From a checkpoint of a small transformer trained on Wikipedia: LayerNorm before each block.
MLP neurons of a small language model. Each row is named by its layer, matrix (down: output weights) and neuron, and shows model dimensions 160-255. Each number is 128 + 24 x the weight over its row's rms, rounded and kept within 0 to 255. Numbers have three digits each.
After each neuron's rows, "fires before" lists the tokens most often just after its 100 highest values on Wikipedia text that the model never trained on.

L5.down372:152109147081108099133155167163159158129147154125136121114149155125120126109150124114182139148127109106135116107136128093130155114071127115135146134087101113108120146113120117134134127090124142159151101126115099151100152130124149164162117149125149148175129131114099124170078090103091084159
fires before: "- ", "| ", "|---|---|---|---"

L4.down1077:114108131121120156131125124133120120093144105157109132114113094128136123103097164096116130114155125082100121163125125111121147120114129099159092137113123127106152127162172117158153078130089087149123112091146155157078116066118166087090120142120103096088154095141131178152132153154105162120
fires before: ", ", ". ", ".", "\n", "s ", "ou"

L17.down757:113101171107104085168111103072145088095095151125109100142121116094128111119106124110140157172079074145141110135119119123130153096153120130143126100183084089070160148119129121173166123150072172152110092120134136105131156094095175116080124122131172131112132128125157116179094139161126128123
fires before: "| ", "|", "% "

L5.down763:121125135145128134139138119131140120136063133128125126156139108144145169116131124158115097121095146106111130133146120127118121138159093109118144109110145165132116149135132163133129106115096113141088107137146116067123110121117108123119115120142141097095148158130160151131150167138089171142
fires before: "er", "ers ", "tion", "by ", "les ", "le"

L17.down1707:144148086126140162126135089129130117180100114141144129145149171143160114122147144133159107105152111174160106133096114118120107104124111168115163096136094164128099118129115116129141116149144134167106137132076133149177130151112136100124132094100147138066128143159098122136105130134127152144
fires before: "\n\n", "4", "6"

L17.down1117:131153109098108108127126142123189118173088125106147115142097134073119100140141143156140167094156134130086153107124198138125128125184098131189135171112146151104145108103127135121142115135145141128123135085131133145132155169108141131168134123126146110154103113128124105118135136104164102132
fires before: "| ", "(", "k", "|", "H"

L17.down141:131186150096133149140102120123121131089094146115146152141161151081132170095099106110133142152118098163146151080138118109131171130188128104116131122154134139103132134127149127131127126131103084180125114129115150136179144122117126126172122105119128129157107110125108103152186158143120146155
fires before: "| ", "- ", "The "

L5.down1700:099087152151111125130131135091089159114080116147143141115154147131110152135116127108203110119109103106111144205125156116100104124087122141119125122145126140121190127174116128105118086167139142126104140135098110130087136102059137097078101118087071164116095135112130167124131159159117132141
fires before: "- ", "| ", "= "

L17.down1529:142124098133106154216123072109132143065147140115144116140152118053111114148104111149117113136112114095101153115093146119081130130155135135127117161145149141124118154150145118126147192078151105088129123151139112109179112111075129112137103135112079142170113154106147090140141111144120155158
fires before: "| ", "|", "|---|---|---|---|---|"

L4.down1206:142150147154118151099139160149112119114100123080150127103183163108172113138131121116128138021149096130093112176133147123156092131157124147155136060126129135170163166141133106141155093150094096144161142133118145149120106083151135153131133126148150082136166090136175160125138134111094102093
fires before: ". ", "mi", ".", "er"

L17.down1310:082105104116092133215123140129094124117072135116092093159145100143145136131122150113123103132112141118103124128129097183111131107162108122138127154123122145072088131135089144156109094119104146116122119124134160182116147090122170112102143149134090088113112159130078140121084103154098088105
fires before: ", ", "\n", ". ", "\" "

L4.down1086:107130186144107094161068074147094147141147115112129123113153125168100154109129148171162147133150131107135099106136138143161130132135147109121135157126121123148104176136097136086123143151100109133112125156164103128186143083111117127158112168149121108104124151162126157135147110095085121097
fires before: "- ", "O", "H", "\n", "=="

L17.down56:133150160104114128222129124088145088123099128165131119090110133120128127106114115093152153157136155118104166191107139145117134156108141157143137166108100105099092145183113142173081150139125106126130093156088148132110144111112111110113179115125117099118181122143195154111061128130112127124
fires before: "| ", "|", "med"

L5.down222:129142171120145123127123173145141143114140160158121123138114102099127097132073117150145087180145108120196120131139099166135159129130166088163105137109111147134127121157120129116167167125087090151183114118142133162112121106129129148169167170147072137147114148164149136110120106141108114147
fires before: "| ", ", ", "1 ", "2 "

L4.down1251:123121098079140188099117143078164147115175138118112134134104104138126108099121132078198117120168114136157136123111105172136117117122089116159132143139151148154141106072102161137141164118142119118095126116121154137109108112111112126119091129113104132184089139128154158122100117143124119136
fires before: ", ", ". ", "\n", ".", ": "

L5.down1043:165110124125082128131106143118140111133110054166092165133132128133156171173149139116154158155128087143144138161133117136146130126132065115151114170131121124104131067072115121166150131099117130124113141122128094125117097126124146151141151131115174174125113123162108126164136191122124156094
fires before: "0", "3", "3 ", "2 ", "6", "1"

L4.down1657:154125131106144096103136120150126165093109131120142100091135063168149151110103152111087133114121106182145115128139078085088138125098134137197101115086114138110148137156113101132113147132113166150124130146098144179135154104130108146136137133123094162117109134129117131136131115152147142142
fires before: ", ", ". ", ".", "ul", "\n", "=="

L5.down1450:129130093118134160138137145140090137130159135163121134115113131066153146123101081108126110137108171115168139097077158109139095149141133123154098143139108142124084117103112170132096143089142132128127122125122161172125067123142116088136145105121108090172116139144111178143154163105123149086
fires before: ", ", ": ", ". ", "\n", "==="

L17.down617:116126137147094132193115100142103116116139134098100097110184114113109154148138088133105137140131120112133121163097151124129109117152121105120111162121141121108139080142125085123084141102132105140140159123097151091127089102136125121167127145094126147142112122132136106151133125096124118092
fires before: ", ", ". ", ".", "s", "==", "\n"

L17.down1151:137124132161131114160089129114125162141137079111146143160118131139178151139141155135154163071134129096110131141134131102114143099169087144119159161121109213134120164111111117096103104147149123121140157140124111137126145130121139175161134126144110106124095120164165105131080130139123137097
fires before: "| ", "|", "1 "

L5.down1492:135156104111104121122152107126116135113122135098136126080129121119142107121139112137108176133123085141166107165170106106152147115119102117154096114091123102138132125122127116123113163115132116123126114138122155171100139147128118108107095112153138136100168116141134103129156131170118098110
fires before: "\n\n", "\n"

L5.down585:096120154097147141110068167128172122077109137124129155126162149159131164165159124142106138148120125140187166152141135174128115150151120094138199098112155101121129123143137140132126118143115133111094112144133128169109122132063140120093121096115115135136130145125134098126088148110120180123
fires before: "| ", "lost ", "all ", "===", "— "

L5.down1220:114161129142104105150154102124097118152136172147111123129137124150110091124123154055106152100119139107116116146102133135142151151172147132128145135113162175158135132167120141162094151125135128109073104143151095180127103124122135147137153106149155148114160074172092133118143128112124087124
fires before: "\n", "===", "| ", "==", "\n\n", "=== "

L17.down1029:136104116148125105171135150148129124152172151123140133142181093129136107110160081108167099117127168090124160130114124128104144107102121112135151134127172089112139158157141122115131151142136137090111104131139107151129123122137118140128161127102056155132130116136162107156123117165129141144
fires before: "| "

L17.down572:091117154104145118163100108158190143114108115143161116155164143132132092066149132154154155106175110109131143132111166121106116154094112104153147124147089134130114140160141167192105141139107179150126140119139164141167141138112121125136123121064111145143179134116121094117161090091172188132
fires before: "\n\n", ". ", "), ", "\n", ") "

L5.down720:127141099134125102146129137156123134156113131131155105155120148124122138171105131134128122144107128128147131116098124126127149165104111157146125093156143103125135110166133145144132127158100127130107161140144124106114097143126154081133120147125131104112131149174104115164108099158140112118
fires before: "\n\n", "\n"

L4.down560:117129089138124123124119074122111148155104148137182113146161125107112082146132135127106147122115135138160106137143115134082156169160114118141072136101111115155164121155119132127126136139145128138154150099143120148087146125145075122134129141093139165075107112139173090143139125127147132166
fires before: "\n\n", "ing ", "T"

L5.down1595:143139129139126155139114120115161133126133103143159145121146130146144157082145142133124105166150107152169151100080126151159121069155122141141130107133126156155097095085147118129105133144097088121107110091119137135112082153126111102131120143124121118172106113128161110118163126120146147099
fires before: ", ", ": ", ". ", "\n", "s "

L17.down1703:148185116168125158200109164062159126121097121140116124119078169064134141134159119125128095124160129138129103138125137100117126138120093090075126156092126132128121142129135142147158148138099147141094115131138144114086146079127134145153161122114139149147117143119116157111150113134106103090
fires before: "| ", "(", "is ", ", ", "\n"

L5.down1145:120141128112114127128128121108121144150130132158152147109153106106145123129167121132146100167105103125143133140110114143122142107171091156140144104145126149145137128161114130140120116110121141119092087094169112130141145116109154134065112107191115088157146154171133092111158152117140126107
fires before: "| ", "|", "/ "

L4.down1085:107153103138078090138118132170156095123134152112090158128131113153116098130109122112137129137131132113130127154124131122091133159136088111179129102100174079142142138154139126144149156144088101135100146144120094165115168108111122141123103155090121115160168141172093103103137096161170101120
fires before: "- ", "The ", "==", "| ", "In ", "== "

L17.down215:151134164130078170179100168135123106070128147125054159140149095129144083118144134114112125098112141117084112156139125148147084130145143118127115133182170098135134160117171144154178150142086105145162131106163116167116146131150115125121135133106131145131140112135100092105126103115128159120
fires before: "| ", "of ", "|"

L17.down424:114110134156110160167162120102184123133100105114132094170160125100151128163149124154094165110121122119177168137097110099115125106103083104140088147093083137134093113107087150188135136086162133169104123125118151098110124096091149133132151146150116119123150121085108123108169142139198119151
fires before: ", ", ". ", ".", "and ", "\n"

L5.down345:094105112091103124104155117191154118093148164115115133095133127125139107148118129141156184143115123146166120189100114137117119138132139142109112071117128154148147149106123134102172150098122121151097116151142109123161099105179107093163148107085077127148095109124174139156110085133134099104
fires before: "| ", "of ", "\n", "medal ", "|"

L4.down235:135105140107133139088135099121168145143119145149110115123159113113129127144152089078166123116098142079157164100099124158148132134147099164121163143115147140118118160131107138123155121128112130126121145097135098159126105118110123115177134103136126128164101159179109130135132123108143113137
fires before: "\n", ": ", "es", "ed ", "==", "|---|---|---|---"

L17.down810:116068146163133132151084110149110105113121124137125114128165120117141133133108126161109148161172137121104112152124139094136140128124134118169148159114117099143165174105139095160096131108123067112125093039128115101159123102137106105138159101121114124128129064155132107153117179126166186088
fires before: "\n", ": ", "\n\n", "of ", "s ", ") "

L17.down397:137117144083136093133110114115119104127132128120154151104124067108112118132142163125146148143099170140133103170135113130121117128164052137145154142120136137146106125093141149153095165148112149154168081137135168163136128069133117143115149133131098156112167156184140102119156142119137140127
fires before: "| ", "|", "ower"

L5.down1428:163106115133120168126141097156140097143132111110103176109120103095126086140131122129176121150139146108134131137107155168102143132148129125122111107133110108129166082143149105132132124120062172156109132139131117163162172071117113114116178110091141094165112100136136146150093153129124129144
fires before: "| ", "|", "(", "L"

L5.down28:135104097131127113135137137160105123094125148130113135059110117129119132106140131184166164104179090107111121134181118132167123117185132137106165107177104143159140143108104110157129137102072112130116145133204116122102136073135139166111106111100159119162165131148127177133154100091164135149
fires before: "\n", "\n\n", "000 ", "==", "\" "

L5.down942:128133101062166161101128102128155147149108108130138131146120148145105136129176130166104104131051137134144162150116140120118115110145069131162149122131139153099147152126097148137103120152133116121145136134116125150142153103139146118126170108130119151073118142111118134147157136116113117114
fires before: "les ", "ap", "le", "er", "ab", "ated "

L5.down93:121150143133160106121146135108151130148116120105143147080114110150112145113167159110150173100143167148129110115153122134138154093078136125109157161099101101127156131126093129108121156132120182147115134142128101106117139135115115129133127130152111121120145084129115148121086133115109095159
fires before: "- ", "| ", "|---|---|---|---"

L4.down1722:106139188156101127129124119113125122142118159154148147152155088066153124128146135090147156123170122055124136089173105126121143142169089128083125097130132121146141097118144120125103119106188123120146134169122176142145110102140105183174117069124100066115091122117082122148111127144126130105
fires before: "| ", "ed", "ing ", "anc"

L5.down1343:101162129120134111106145117160105102117124129177147128126166168127136123147190119099137123119134173149125108112133118137115096125142136102127147136129122125093095097106124153120118135130133112116139141091131156177144087143100121102175114106107118145133099148159105111145129092130114168106
fires before: "|", ") ", "\n\n", "ern "

L5.down1672:108159156110130130170142119143129137134107152140097093105136121096126124132140127105166144126124140138126130155144194142140173150114168092138117143121116161095117157134123116126122161147122130069140151125074059141116100129101164136146082088130111147155116109127147100129147132182078101098
fires before: "= ", "===", "==", "=== ", "Care"

L4.down1000:119122109116161150152125149118181153143113090119124124120156136140184095143146173112117131113177117094127117110140117150125169050112124147165123088130118123153129134155149161117121129169100111126159124135104160153085133141117112127088090094152073100142129130099143085145137125151124110111
fires before: ": ", ", ", "\n", ". ", "=="

L4.down965:113134144154124107137157116118107112151122109164102121128135107104099115191136123138057163142081127124108127147128155119146157154147162138118126103138140169115092130135111158149116096146145126121153130154121134188133061117113114109127144157132106131152141080180109130148109097186097099110
fires before: "==", "= ", "\n\n", "of ", "===", ": "